From a checkpoint of a small transformer trained on Wikipedia.
Size: 26 layers, width 192, 6 heads of 32 (3 for keys and values), MLP 768 SwiGLU, vocabulary 4096, 16M parameters.
MLP neurons of a small language model. Each row is named by its layer, matrix (down: output weights) and neuron, and shows model dimensions 48-111. Each number is 200 + 20 x the weight over its row's rms, rounded and kept within 0 to 999. A neuron's up and down rows have the sign that makes its largest values positive.
A block is one neuron, or neurons of one layer that tend to fire together. Before each block is what it responds to, as a language model described it from the Wikipedia text at the highest values.

First-name ending pieces. Final word pieces that complete a split personal first name just before a surname, e.g. Edm-und, Andr-é, Cather-ine, Al-an, and occasional name-like pieces (Stir-ling).
L15.down250,209,169,192,211,239,235,195,228,208,201,249,181,198,165,205,171,182,194,221,197,202,200,181,202,191,223,173,218,232,186,189,192,180,221,250,176,199,231,157,202,180,203,190,195,221,186,160,180,213,234,181,191,168,178,217,239,156,190,191,239,183,169,199,197
L15.down305,194,199,203,228,254,195,202,193,190,238,200,183,203,222,207,206,190,147,208,204,173,226,238,198,177,228,209,200,224,214,168,199,205,171,189,191,184,195,156,194,201,197,208,221,188,237,197,210,158,162,187,238,180,192,215,195,233,205,189,218,164,144,189,218
L15.down477,261,216,187,202,176,204,201,214,146,193,233,212,249,217,202,207,208,157,195,233,172,185,232,212,225,227,210,218,191,240,175,219,193,189,200,230,202,202,161,212,193,206,185,188,220,196,190,199,191,187,155,168,204,223,185,224,185,213,227,210,187,191,214,219
L15.down577,192,207,212,169,191,217,217,206,186,147,212,218,194,200,194,170,201,167,155,228,179,159,174,207,209,216,190,202,175,223,178,194,206,199,230,220,154,204,165,196,166,169,199,186,180,184,225,180,194,188,178,157,197,220,219,221,198,213,178,233,225,209,168,158

Sentence-opening temporal prepositions. Prepositions or connectives opening a sentence or clause, mostly temporal ("Follow-ing", "After", "Upon", "However, by"), in biographical and historical narrative.
L14.down75,222,208,230,164,235,188,206,212,181,173,184,186,166,194,181,188,202,201,163,206,206,190,172,222,199,202,192,237,181,152,203,201,240,208,183,167,175,192,211,216,195,185,188,164,224,188,196,220,196,200,184,213,183,214,186,182,219,208,253,173,194,189,200,177
L14.down202,210,241,213,217,212,194,182,204,212,194,200,215,199,206,208,222,258,189,154,174,188,201,197,192,214,188,156,210,214,159,231,193,187,220,200,210,203,228,210,209,212,247,187,185,224,189,194,229,176,204,199,195,219,212,194,224,166,208,200,182,209,231,223,234
L14.down295,203,181,212,189,198,166,228,185,203,222,199,199,236,207,185,208,209,135,186,207,172,203,230,166,207,206,210,162,230,180,196,157,173,202,225,181,229,228,187,190,189,147,205,199,204,187,174,192,192,204,221,190,178,245,193,208,188,188,211,208,211,184,193,196
L14.down401,173,172,209,201,209,198,183,177,207,212,202,189,213,240,235,182,193,170,205,216,180,214,199,242,199,199,207,197,174,218,238,204,195,188,207,192,230,175,174,189,206,204,206,232,178,210,231,222,194,228,225,190,201,215,184,202,191,214,209,142,216,182,194,194
L14.down463,196,235,200,224,180,234,200,194,191,226,203,208,201,159,219,201,209,175,209,194,197,195,185,185,224,202,223,208,223,189,203,220,214,224,201,210,185,187,214,217,211,190,198,203,200,214,188,187,222,188,208,191,212,198,174,242,221,203,219,159,213,222,186,218
L14.down491,202,215,172,179,193,185,214,182,187,207,199,200,172,227,196,190,197,196,192,180,170,176,210,200,238,200,203,148,192,212,194,198,159,192,240,200,204,211,204,198,170,181,245,229,200,199,178,224,231,174,221,218,209,195,187,213,198,216,190,214,200,191,186,196
L14.down511,220,206,189,200,181,202,161,204,216,171,208,214,191,196,187,195,177,181,174,173,198,196,214,203,203,209,216,200,193,165,223,169,217,182,192,197,208,235,220,215,175,211,174,182,228,209,217,193,203,206,202,160,187,214,230,206,182,195,249,243,227,234,220,218
L14.down730,183,235,209,171,207,169,222,212,217,216,179,170,210,203,193,217,184,188,184,214,191,214,217,232,203,189,177,186,197,238,194,183,226,176,189,207,204,194,218,216,193,182,191,197,190,167,193,222,244,216,175,180,199,220,157,202,226,194,183,199,213,200,199,222

Closing quotes and number pieces. Closing quotation marks or apostrophes ending a quoted title or phrase, like "Studium" or "self-help"; also digit chunks inside years, tables and statistics, like 1957.
L4.down259,216,203,207,200,198,188,232,236,205,228,178,176,220,210,186,216,202,189,196,224,206,232,176,219,196,209,221,192,198,192,198,204,188,199,212,204,192,202,185,161,194,214,196,190,181,183,201,138,215,221,232,196,194,163,207,216,217,226,157,207,159,208,203,199
L4.down753,207,185,236,216,191,195,206,200,206,234,208,199,231,193,193,206,188,205,203,229,233,222,174,204,185,180,192,232,196,195,194,230,217,176,202,169,217,226,209,179,223,222,185,197,210,182,167,215,221,169,198,186,198,178,214,181,196,226,194,203,170,221,191,180

Sentence-subject pronouns. Subject pronouns opening a clause (He, She, they, who, It), usually after a full stop or comma; also he/she/che inside names (Shevchenko, orchestra).
L4.down322,225,228,188,189,193,154,183,161,207,232,201,232,234,191,213,223,185,186,189,177,176,199,198,211,185,207,172,171,184,195,203,209,163,169,220,193,202,197,173,219,196,190,183,209,199,187,198,217,214,171,191,233,202,210,254,218,201,222,193,195,183,177,181,225
L4.down725,198,226,202,205,195,199,222,221,196,221,198,207,196,214,233,192,222,207,206,182,184,218,150,182,222,195,172,203,221,201,215,161,156,191,251,178,185,206,198,212,164,230,190,194,212,209,198,231,196,179,201,179,217,237,219,205,190,188,166,202,185,190,175,221

Mid-word pieces and table digits. Fires on non-initial pieces inside proper names and words (Lilien-f-eld, Lev-ant, Rams-ay), on 0 cells and thousands commas in stats tables, and on "Laws applied".
L14.down6,216,223,201,223,178,194,197,168,215,167,187,246,202,209,214,174,230,201,212,208,185,184,214,208,231,209,188,177,181,205,192,189,191,198,166,241,181,197,237,201,186,202,201,153,181,189,212,181,201,169,195,194,217,176,195,194,173,228,181,174,201,186,216,200
L14.down40,209,239,205,186,187,208,192,214,208,245,222,273,174,211,213,212,216,210,186,214,215,174,193,217,191,174,192,206,192,224,205,201,264,219,200,237,208,200,235,209,201,188,188,186,233,219,218,199,217,207,173,215,197,216,210,195,207,214,200,201,206,197,210,197
L14.down176,237,217,217,189,199,180,168,202,219,197,198,184,148,179,238,174,221,203,208,220,199,161,213,227,185,207,236,193,161,216,173,205,222,194,213,228,229,190,175,170,192,176,178,164,163,214,191,185,207,185,184,193,238,218,197,221,181,197,198,213,183,208,173,212
L14.down189,175,189,209,215,153,207,219,234,196,196,212,187,180,202,218,186,221,207,189,182,176,184,157,206,216,181,199,209,163,206,196,179,214,208,181,198,209,187,204,204,197,175,226,158,220,206,195,210,183,256,166,201,203,207,202,182,214,234,196,212,205,189,195,182
L14.down433,180,189,233,225,208,191,185,208,162,165,207,210,179,236,214,196,231,225,183,224,211,189,204,227,226,211,222,247,186,182,193,154,252,175,186,241,198,204,193,196,230,207,216,166,210,201,195,199,198,226,220,200,222,179,198,200,194,191,171,197,181,195,203,218
L14.down556,231,203,224,189,157,178,211,202,190,177,200,216,179,193,184,232,170,212,225,198,196,195,205,205,188,226,237,208,190,197,179,173,166,217,212,188,166,209,209,152,191,166,225,154,208,200,188,211,181,196,204,166,210,253,224,200,230,191,194,191,202,213,182,201
L14.down603,215,189,219,181,223,211,191,183,169,181,193,213,168,205,203,239,225,207,217,216,213,196,215,213,182,193,218,205,186,168,218,179,161,191,211,198,228,210,210,188,204,211,181,173,224,234,203,188,208,197,184,185,215,230,164,187,231,218,234,209,195,181,213,173
L14.down708,205,174,203,205,206,220,214,211,165,174,214,223,185,206,221,218,202,207,204,198,200,201,196,221,220,251,229,225,210,222,203,211,209,225,164,240,183,208,212,163,213,180,170,188,194,234,189,192,230,209,176,188,190,204,203,203,206,216,222,200,194,176,171,172

Year digit completion. The last three digits of four-digit years after a split-off leading 2 or 1, e.g. 2|023, 1|997, in dates, tables and lists, plus table cell separators after quoted episode titles.
L4.down378,195,170,193,204,166,224,180,190,192,188,224,202,200,241,177,180,178,197,166,192,173,195,199,207,199,204,221,212,189,182,187,188,225,203,171,169,196,190,217,235,206,174,176,171,211,197,207,203,162,171,240,176,213,216,201,238,188,246,222,200,231,211,204,207
L4.down442,168,150,190,228,222,233,185,196,234,202,206,196,198,195,186,197,189,198,184,191,204,227,189,188,180,192,217,161,191,215,203,201,184,231,204,157,185,231,170,208,230,167,185,206,217,224,222,218,164,190,251,227,169,179,213,224,198,229,201,202,220,188,176,185

Mid-word syllable pieces. Short mid-word fragments right after an initial letter or syllable, mostly in names and places in lists or tables: F-ord, J-ord-an, Brack-ley.
L4.down315,207,224,237,201,186,175,188,185,210,213,212,167,200,189,189,210,200,217,223,176,273,185,226,192,190,186,213,170,185,198,196,185,175,183,205,208,239,219,179,243,203,203,181,222,189,226,215,182,209,198,221,206,217,189,205,225,226,208,173,179,202,194,194,197
L4.down380,200,209,202,174,211,198,178,228,212,219,208,193,207,211,183,227,199,208,217,199,230,177,184,184,228,145,188,194,192,232,184,231,210,234,201,201,216,203,229,203,194,202,236,218,228,220,217,203,237,212,213,200,218,205,196,231,245,201,201,205,217,206,183,190

Sentence-opening connectives. Second pieces of split sentence-initial connectives or prepositions, like S-ince, Al-though, F-ollow-ing, Up-on, plus whole-word In/As/However starting clauses.
L15.down173,209,206,206,177,187,215,227,204,193,155,208,191,196,257,180,232,200,176,208,200,192,216,212,218,209,203,176,213,205,194,210,215,188,220,188,200,177,192,211,215,194,207,242,200,203,178,200,163,231,169,193,177,173,210,230,188,208,219,207,204,195,208,181,184
L15.down177,191,201,243,207,186,178,162,222,202,203,150,174,210,193,172,185,167,187,185,175,222,235,201,185,214,226,227,222,155,208,191,198,228,220,175,251,228,216,219,192,201,191,230,173,218,216,227,196,224,165,213,172,195,205,209,201,211,157,201,174,184,183,209,193
L15.down266,188,183,197,206,189,189,208,206,209,215,191,207,225,206,211,196,191,202,180,203,216,234,213,206,232,186,211,168,167,252,184,189,218,208,260,180,201,211,188,181,211,170,184,198,178,193,183,181,205,191,186,232,195,257,213,184,174,174,202,193,200,216,189,219
L15.down715,241,211,183,239,191,188,207,178,195,183,220,220,211,177,162,209,211,159,157,183,160,219,189,214,189,188,186,198,187,194,213,206,195,188,232,192,214,219,210,205,184,214,209,209,236,200,190,206,211,202,227,201,173,227,181,208,188,168,245,188,223,207,200,224

Second parenthetical and table zeros. Opening parentheses, often a second one right after a closing one, adding a note after a name or phrase, as in "(705–1,247 ft) (avg."; also zeros in table cells.
L4.down309,178,206,198,217,192,225,176,166,214,186,170,190,222,196,234,206,207,208,184,181,226,213,179,206,222,217,185,204,230,184,184,200,205,179,198,182,201,187,189,198,230,164,173,225,200,204,180,220,169,192,191,192,175,183,208,228,188,166,197,217,196,180,186,191
L4.down584,177,212,172,217,213,201,197,186,186,177,209,216,209,258,226,206,226,173,183,163,245,208,219,168,182,210,195,189,212,174,204,205,155,192,181,197,220,190,189,173,198,173,226,162,208,173,159,199,193,183,168,173,217,210,229,201,188,203,184,202,207,213,192,191

Mid-word pieces and table separators. Word-internal pieces finishing a partly written name or word, such as Pé-ter, Fu-j-ian, Propag-and-a, plus cell separators and semicolons in tables.
L14.down303,195,232,220,203,185,234,191,176,216,159,205,229,244,245,216,222,166,226,203,216,224,159,210,201,214,212,193,219,181,191,198,211,214,186,226,203,216,233,202,208,201,213,176,169,203,184,204,195,186,215,205,208,174,207,196,196,185,208,175,179,203,215,180,184
L14.down520,202,194,220,213,186,210,223,217,194,197,229,207,174,206,184,228,173,202,206,193,200,241,197,176,239,214,185,230,196,185,209,192,189,224,199,190,192,225,178,216,161,214,220,191,195,209,190,213,215,183,202,199,197,204,205,208,178,230,189,251,166,188,140,246
L14.down564,233,212,214,185,182,202,178,226,199,193,228,211,186,229,244,178,234,204,177,234,211,202,183,208,210,192,193,208,172,199,183,170,201,222,221,178,177,190,190,232,236,203,156,186,200,214,165,194,168,202,171,196,228,171,226,179,194,239,226,206,213,178,221,192
L14.down584,210,182,209,190,211,201,200,183,204,189,228,187,209,224,185,196,211,196,220,203,215,228,182,212,179,203,198,182,195,207,170,195,225,161,198,215,193,207,231,203,198,181,205,177,235,181,164,200,171,174,168,237,177,230,189,180,211,186,170,175,210,181,188,223
L14.down637,203,218,228,204,206,191,201,210,196,182,193,208,190,202,220,217,209,180,200,214,207,215,198,189,203,186,219,181,190,217,218,150,223,225,201,184,191,192,186,196,237,206,152,184,178,165,187,237,195,216,194,184,214,182,171,219,201,214,225,167,193,201,183,175
L14.down659,166,186,218,219,202,204,205,210,191,211,180,211,192,217,200,195,197,220,176,186,205,206,193,199,201,177,220,202,187,192,181,204,228,227,161,199,220,204,196,198,194,208,228,216,238,226,167,169,175,184,220,226,203,215,229,194,203,216,213,218,180,179,193,188
L14.down712,206,203,195,207,241,216,210,214,198,242,195,185,225,199,210,212,205,168,209,243,211,214,207,208,184,200,205,226,167,198,200,202,148,181,225,192,175,190,189,208,175,246,156,157,175,218,209,197,232,239,242,229,211,190,203,189,199,215,187,187,194,192,198,199
L14.down722,192,205,225,212,194,220,221,203,216,227,183,204,236,223,232,210,187,210,175,180,201,203,210,217,173,217,240,188,168,188,235,184,213,195,210,214,220,190,216,162,199,213,159,186,189,157,181,175,196,183,207,178,185,202,202,209,197,186,226,205,231,184,212,215

Mid-word continuation pieces. Second and middle word-piece tokens inside split words and names (Pennsyl-van-ia, Syr-ac-use, Sur-pr-ise), plus the space or "to" after month names in dates and headings.
L14.down42,205,201,214,205,214,233,222,185,234,170,196,188,223,232,202,222,207,159,201,187,213,186,209,217,227,240,203,183,203,222,226,190,215,173,225,201,206,201,226,246,206,205,181,189,214,196,197,218,161,217,209,232,197,147,205,217,195,197,194,191,208,202,185,221
L14.down270,233,171,204,190,200,201,190,202,209,181,206,213,181,199,208,177,209,224,200,200,196,175,218,166,193,192,201,219,172,171,196,189,199,211,194,222,193,209,198,203,186,209,188,172,209,225,231,180,217,209,204,199,218,216,221,219,216,211,193,188,176,194,197,191
L14.down311,217,186,225,235,185,222,192,225,199,157,171,216,201,207,194,233,200,241,188,192,215,202,192,206,215,234,188,245,171,191,166,175,198,150,178,206,186,200,180,226,214,177,179,172,228,202,185,230,187,223,205,210,179,215,176,204,178,259,175,182,204,230,185,179
L14.down318,220,199,192,186,175,204,230,166,195,195,230,199,168,216,214,214,203,221,236,211,176,186,185,214,197,210,209,198,216,217,165,233,243,222,189,217,235,228,210,183,188,197,191,215,219,217,225,166,201,184,173,189,213,202,196,198,230,285,186,196,222,174,192,204
L14.down437,201,186,207,205,199,238,197,206,196,211,184,210,217,233,226,219,202,217,220,205,205,216,192,207,186,195,196,173,206,170,200,226,203,214,216,217,208,175,165,211,195,195,189,155,197,174,169,210,186,215,205,196,237,203,255,184,184,220,205,215,174,193,195,173
L14.down512,213,220,190,184,192,189,178,241,215,209,208,213,213,202,249,196,219,225,190,202,199,197,213,161,197,189,243,195,200,217,164,199,221,221,198,167,205,202,188,200,173,154,198,215,222,224,191,217,175,203,185,185,241,229,220,191,180,228,208,184,177,182,174,199
L14.down681,229,161,203,207,221,225,192,196,205,195,202,172,222,234,206,226,150,176,243,208,181,202,197,189,208,216,199,214,195,201,154,194,219,196,207,218,190,210,227,218,192,201,200,207,214,173,213,249,179,173,205,181,200,224,199,203,175,226,229,197,208,207,190,214
L14.down756,203,213,227,192,145,210,197,182,187,204,206,234,191,191,202,229,191,210,175,188,195,199,173,218,206,218,193,183,159,164,189,178,174,212,167,215,222,196,219,209,206,199,212,172,214,186,188,206,221,199,225,170,202,218,194,185,182,223,202,159,212,198,183,213

Mid-name word pieces. Second subword piece inside a personal name (sometimes a place name) split into fragments, as in Al-ess-andro, Ne-il, Gre-g, often within lists and tables.
L15.down25,218,179,212,194,161,195,221,157,180,239,202,209,239,204,181,190,178,188,187,242,180,219,236,233,204,231,187,178,218,184,178,213,199,214,206,189,225,193,204,198,182,184,187,187,188,203,197,191,232,181,196,208,234,161,190,180,218,225,205,192,210,182,199,190
L15.down138,207,192,169,199,195,187,206,217,188,213,229,200,162,192,198,193,232,199,197,217,175,159,174,205,199,222,164,200,164,227,180,211,210,210,150,217,212,204,206,205,187,161,204,200,211,193,198,160,212,206,207,205,216,203,221,226,167,171,213,212,203,172,218,184
L15.down401,209,197,212,202,165,196,189,203,221,189,183,198,166,209,191,234,205,186,204,194,182,191,200,178,219,208,225,193,203,236,188,212,233,189,205,217,197,189,203,185,178,187,220,230,209,165,174,230,232,180,198,222,235,183,191,222,194,212,207,220,211,177,205,192
L15.down411,171,185,171,260,202,195,194,214,181,195,189,173,207,191,228,203,179,204,167,219,172,207,204,199,208,219,197,194,178,255,153,197,203,199,171,217,172,198,205,213,197,178,188,193,218,202,199,186,238,237,189,221,188,230,227,203,225,213,215,202,173,198,173,201

Table percents, word middles. Percent signs and cell separators in election or climate tables (77.04%, 61.8 ), and middle pieces of split words (chancel, parish, Barcelona).
L15.down95,200,219,205,228,206,191,195,187,222,212,187,139,167,187,190,214,190,201,176,201,200,199,236,227,209,163,200,211,190,187,186,210,206,215,188,224,217,229,192,193,185,219,170,181,179,207,178,179,178,191,206,189,183,197,187,211,169,210,229,194,236,201,219,218
L15.down431,185,228,241,216,207,174,194,203,225,248,218,187,214,227,219,267,183,175,183,221,187,195,202,202,192,227,249,201,198,169,181,216,195,208,204,190,223,194,186,210,206,201,198,192,192,149,215,211,222,213,192,210,197,164,212,204,181,188,241,207,186,204,185,183
L15.down690,193,250,201,204,194,198,209,219,223,192,240,208,206,207,216,159,208,215,218,213,232,194,175,191,181,192,203,173,182,177,189,198,198,178,121,202,215,218,200,216,198,188,217,212,173,200,207,186,179,202,173,197,184,172,164,211,185,228,213,236,211,210,203,207
L15.down750,229,248,190,180,182,202,201,207,225,174,226,209,188,215,190,194,216,177,180,169,221,207,203,210,238,207,213,227,226,197,209,238,229,191,188,179,183,184,171,177,214,210,189,197,257,187,173,197,199,159,191,172,189,210,258,202,155,173,168,190,202,236,181,228

Mid-word name fragments. Short subword pieces inside a multi-token word, mostly proper names and place names, such as Andr-é, Leip-z-ig, bank-r-uptcy, lib-ret-to.
L15.down47,185,211,192,211,202,197,206,207,184,203,233,200,205,236,233,201,168,245,167,177,189,187,211,188,186,196,193,209,213,230,202,222,209,188,195,176,171,215,227,198,173,199,178,208,166,178,184,196,234,195,221,166,204,191,231,203,180,217,185,220,203,187,191,193
L15.down421,203,168,185,184,209,185,187,215,190,214,205,205,189,224,229,171,176,228,191,198,217,203,175,214,163,189,194,214,212,213,206,161,180,225,215,197,184,214,147,210,196,216,185,168,154,148,187,216,182,179,193,176,176,219,220,217,236,192,201,195,178,181,191,214
L15.down485,224,203,221,202,177,233,224,203,165,210,172,219,199,227,183,187,198,181,228,192,232,179,201,176,242,217,208,189,176,194,206,211,194,224,222,184,191,248,178,204,196,187,192,187,176,195,151,214,182,206,223,176,171,206,171,197,183,170,201,177,204,211,213,194
L15.down732,203,188,202,218,213,210,222,247,216,201,176,217,181,191,202,200,192,210,206,181,223,194,222,195,161,198,194,210,206,184,198,198,212,170,158,226,169,213,214,182,197,214,215,215,200,208,197,228,172,191,165,181,173,238,190,193,184,191,193,191,198,184,217,190

Repeated name completion. Final word piece that completes a proper name already seen earlier in the text, mostly surnames, e.g. Hitchc-ock, Co-oper, Mill-er, Peac-ock.
L15.down9,180,170,161,232,195,173,173,197,162,217,210,187,204,216,202,190,248,216,180,195,169,203,185,213,214,195,204,187,186,196,191,182,192,162,174,179,248,203,184,172,188,187,197,198,183,179,198,182,166,235,211,214,177,194,216,219,161,216,183,223,203,230,228,209
L15.down257,212,201,180,211,204,176,204,213,170,188,217,226,210,208,237,167,230,221,194,218,205,192,216,214,224,192,210,188,196,170,189,190,161,207,198,170,204,180,210,198,187,168,164,202,188,202,215,193,198,239,225,235,180,250,157,208,201,199,187,205,213,187,164,175
L15.down428,212,198,184,207,210,170,196,166,201,172,221,231,217,205,210,191,191,160,192,224,184,184,197,215,195,174,202,175,149,174,212,167,159,174,196,173,215,228,200,204,189,202,188,199,174,194,218,201,185,210,196,188,214,203,184,231,193,195,188,199,200,215,189,208
L15.down729,176,202,196,201,221,191,174,191,186,209,194,233,208,213,205,223,243,216,186,236,147,217,157,190,213,178,167,207,227,201,196,163,177,163,170,205,195,188,202,208,178,178,167,211,173,202,210,208,189,179,211,241,189,212,199,191,185,220,192,193,206,211,229,181

Clause-linking subordinators. Conjunctions and relative words opening a new clause after a completed statement, mostly in biographies and histories, such as while, where, until, after, which.
L4.down158,202,194,203,218,177,190,194,220,187,210,189,210,180,168,199,210,219,193,189,187,197,203,168,199,182,201,205,200,166,228,208,211,189,195,217,184,165,211,234,216,214,192,193,204,198,169,265,195,210,205,238,189,206,183,162,203,179,231,203,168,191,183,206,180
L4.down481,204,191,196,212,225,191,194,185,222,207,240,191,210,208,200,226,192,219,237,200,204,198,218,209,216,219,221,211,156,208,203,197,175,170,207,208,184,227,213,197,149,220,201,213,199,185,180,241,223,202,224,216,227,193,194,253,158,210,207,194,176,192,190,210

Post-subject relative/verb slot. Tokens right after a subject noun phrase, mostly relative who or which after a named person or group, sometimes the main verb (Flores, who; Volunteers who; Watson left).
L14.down93,199,226,163,210,203,236,251,208,219,224,133,175,192,170,203,230,196,184,191,182,182,210,173,179,222,221,200,208,214,155,218,226,227,181,204,172,203,234,230,194,188,167,215,193,189,211,192,192,207,217,205,192,185,195,186,255,187,181,207,202,184,192,140,212
L14.down102,160,241,178,213,217,186,215,192,187,223,194,205,240,201,211,182,246,186,201,201,210,204,201,197,157,195,228,194,211,207,187,186,215,183,233,211,183,198,220,225,191,255,215,218,178,183,191,217,219,204,165,210,208,212,236,188,224,189,165,219,222,163,196,180
L14.down266,208,175,201,180,207,216,220,189,186,211,208,180,181,217,186,205,192,191,183,255,213,208,180,227,205,171,222,211,209,219,193,202,250,212,188,210,217,215,214,194,232,212,181,162,191,209,180,200,199,174,179,239,199,196,212,183,197,206,229,201,201,202,175,233
L14.down342,203,196,204,186,228,216,162,169,172,219,183,212,199,219,239,192,191,224,189,180,181,205,248,232,214,193,197,197,190,194,191,208,219,160,197,208,195,203,232,212,204,181,175,219,221,161,230,212,150,198,172,207,202,175,204,225,214,194,197,177,182,207,195,192
L14.down457,175,223,169,190,155,197,220,187,183,195,212,192,197,223,222,199,240,170,181,176,196,184,176,187,176,156,180,215,203,212,159,178,202,215,189,222,200,191,199,196,172,225,213,200,207,207,220,219,166,212,216,183,219,244,184,202,186,212,176,224,189,205,206,207
L14.down493,214,247,211,218,227,227,185,186,195,177,235,223,211,166,184,196,203,188,207,170,199,192,214,176,225,206,207,227,182,159,201,178,177,192,192,205,206,201,225,188,220,203,186,202,201,193,175,190,214,213,215,182,159,177,159,219,166,194,179,227,220,185,188,199
L14.down516,204,226,193,219,201,219,192,200,183,206,182,226,210,194,210,183,164,198,205,191,198,197,192,220,231,153,180,188,193,179,191,213,208,202,199,194,202,248,217,186,211,168,228,216,200,188,180,211,211,173,201,222,186,181,178,203,260,182,174,191,171,195,220,197
L14.down531,218,215,182,228,219,168,186,204,207,193,221,185,154,160,191,180,205,193,173,195,245,208,246,202,182,207,211,182,205,211,189,191,200,178,215,221,190,206,194,197,222,150,193,216,204,154,245,194,236,208,193,173,199,197,205,197,224,176,208,195,233,215,187,186

Surname ending pieces. Final word pieces that complete a person's surname split into fragments, in credits, lists and bios: Rubenst-ein, Cubb-ins, Wil-son, Campb-ell.
L14.down138,203,230,239,185,197,208,201,173,218,198,193,215,172,191,197,178,180,190,192,188,224,208,224,202,195,198,214,201,166,165,217,210,193,226,226,189,198,173,206,189,166,226,183,199,204,186,193,158,224,248,199,192,234,226,208,219,192,214,208,232,208,216,175,208
L14.down139,227,244,218,203,213,184,204,190,182,224,248,231,178,198,231,183,190,193,183,212,227,202,218,175,222,196,192,195,182,184,229,175,185,197,196,167,187,179,195,176,172,195,247,211,182,204,196,197,210,193,170,183,225,192,190,204,223,183,215,200,195,172,196,223
L14.down142,203,217,214,179,187,183,192,174,218,196,218,201,237,189,230,189,197,184,188,189,199,208,209,205,219,178,186,180,173,210,209,254,179,178,208,192,209,214,231,207,192,195,193,160,180,231,183,236,177,183,186,181,149,150,220,173,237,190,183,231,207,181,190,179
L14.down168,171,217,180,208,209,194,194,202,169,155,228,175,220,214,217,186,208,177,186,189,161,225,210,215,217,187,183,202,190,198,240,199,149,181,226,185,173,204,186,223,209,178,204,210,170,189,184,204,193,203,217,223,170,205,207,221,213,195,185,210,218,212,188,214
L14.down250,196,193,241,207,205,226,199,204,219,187,206,245,178,211,192,219,189,234,180,220,191,177,191,253,206,165,226,215,162,220,205,198,201,201,180,225,200,188,201,220,218,179,188,197,260,214,208,175,192,204,232,184,225,211,194,211,208,190,225,203,181,221,210,166
L14.down336,210,216,210,225,164,213,233,217,225,189,202,200,273,204,192,179,155,208,171,188,194,166,223,168,192,198,217,171,166,194,205,182,209,176,230,202,195,188,208,178,220,173,195,197,221,191,205,183,151,216,216,167,193,210,211,194,225,209,174,249,200,224,185,206
L14.down661,215,219,192,201,210,247,160,201,198,200,242,205,163,180,209,197,214,178,179,227,186,225,226,193,201,203,169,175,192,208,194,211,199,217,216,219,223,219,175,204,213,174,187,210,184,190,195,182,169,231,222,212,206,196,187,214,203,201,169,199,209,188,181,172
L14.down710,204,187,193,201,204,220,214,198,217,201,181,220,258,203,207,187,185,208,222,200,218,205,178,183,200,213,225,159,215,199,222,173,200,170,211,180,220,195,180,209,216,204,196,204,228,211,214,208,175,183,205,169,193,195,220,198,220,202,242,174,187,187,174,177

Mid-word "ell"/"r"/"z" pieces. Word-piece tokens inside a word, mostly "ell", "r" or "z", often in surnames in tables and lists, e.g. Maskell, Sanchez, Jörg, fell, cancellation.
L4.down26,175,229,194,218,220,188,187,189,183,219,181,226,198,188,203,209,198,195,204,210,189,187,185,218,199,207,216,221,222,196,216,201,202,201,226,228,200,188,206,189,205,182,203,200,204,213,172,208,197,179,176,154,219,189,196,195,196,173,195,226,177,207,179,170
L4.down511,190,199,199,212,212,198,143,203,180,205,168,238,182,218,179,222,209,180,221,184,220,203,165,193,159,209,206,229,234,223,203,195,216,221,231,190,174,189,218,205,201,204,190,231,201,208,186,240,200,216,239,196,211,215,196,182,187,138,181,203,220,214,234,181

Sports table cell separators. Column separators (|, ;) right after a number mid-row in sports tables, e.g. 13 | 21, 24+9 | 0; weakly, mid-word pieces.
L14.down56,203,198,187,203,182,205,186,172,188,171,240,191,209,188,181,192,243,197,206,206,178,133,176,201,194,205,191,197,192,213,186,231,230,195,225,229,191,200,239,195,218,192,168,153,223,172,196,232,201,192,164,171,220,234,188,190,182,171,207,198,214,226,190,195
L14.down113,195,203,197,232,259,220,201,223,197,209,181,207,200,208,217,243,220,218,209,168,171,202,195,263,225,192,230,205,210,206,208,190,191,186,190,217,202,210,182,205,195,198,196,211,198,188,195,174,192,203,213,195,171,192,220,251,219,244,209,206,186,174,178,213
L14.down151,184,208,165,203,201,206,192,163,205,183,191,240,223,214,201,207,189,255,189,225,214,204,205,200,203,181,195,238,155,207,157,180,163,200,176,230,197,219,224,226,202,171,211,212,208,207,174,210,202,231,189,184,225,207,214,190,228,237,243,219,202,176,185,195
L14.down407,232,203,223,226,218,194,218,190,210,194,199,227,235,245,188,233,217,202,193,200,170,193,204,190,200,185,192,199,170,181,170,195,208,190,191,184,203,218,217,205,177,185,190,144,211,208,166,185,181,204,198,163,209,206,211,175,203,185,222,167,184,194,205,166
L14.down568,182,226,216,210,159,224,178,202,241,177,215,186,209,224,210,231,194,229,190,197,223,196,223,212,197,175,198,198,141,226,153,182,228,186,225,190,208,192,182,158,232,200,212,154,209,225,173,221,189,193,171,232,212,212,222,193,186,244,190,200,214,215,186,206
L14.down640,208,200,190,182,216,187,220,185,185,218,185,186,203,204,222,221,171,194,191,178,201,210,172,207,212,157,183,221,222,191,243,201,165,191,203,202,203,219,199,204,172,222,200,185,154,184,191,211,225,181,200,226,180,197,231,231,215,198,186,247,166,183,194,187
L14.down674,208,181,198,199,188,217,227,187,214,176,203,179,204,236,200,195,203,184,192,237,174,208,210,212,220,183,144,202,196,197,215,225,206,171,203,184,221,193,192,203,190,183,168,166,206,235,179,191,174,162,171,205,188,195,203,181,210,188,211,180,202,169,198,174
L14.down753,188,202,225,200,198,222,199,207,196,182,178,238,182,196,204,208,204,219,205,204,197,224,230,207,216,201,237,197,176,162,206,237,185,202,170,209,223,195,198,197,168,196,181,183,205,165,201,202,216,213,185,182,165,192,199,197,174,222,196,206,217,178,201,184

Clause-subject pronouns. Subject pronouns like they, he, she that open a clause after that, which or as, right before the verb; also modals like may and would, and first header cells of tables (| Party).
L15.down27,185,220,205,194,198,183,189,191,201,173,214,230,183,182,198,202,166,197,210,199,216,216,238,224,178,167,192,250,167,188,211,200,215,176,201,212,186,201,211,208,188,204,190,171,147,185,215,206,198,236,209,203,199,212,195,213,181,204,212,222,179,190,190,200
L15.down103,209,217,225,198,157,237,203,221,204,187,172,211,194,187,199,185,202,159,168,179,176,230,190,197,225,162,186,184,152,204,215,211,200,225,192,206,167,204,228,220,166,196,168,178,197,195,206,208,243,208,225,212,182,211,201,197,178,224,208,210,191,211,165,228
L15.down251,221,219,191,226,215,181,196,169,202,237,186,191,219,199,185,229,193,201,220,181,219,199,187,221,192,239,185,205,205,193,193,213,177,211,201,169,176,180,206,187,176,234,250,228,200,178,165,229,185,175,198,187,216,200,196,214,199,197,174,170,210,202,197,236
L15.down530,190,182,189,174,199,171,197,208,204,208,201,180,185,184,199,202,185,188,220,181,186,209,211,168,166,205,195,198,210,178,212,163,189,189,210,165,197,229,200,252,184,202,222,216,186,200,192,167,199,172,230,192,186,231,223,192,212,208,202,219,197,229,175,186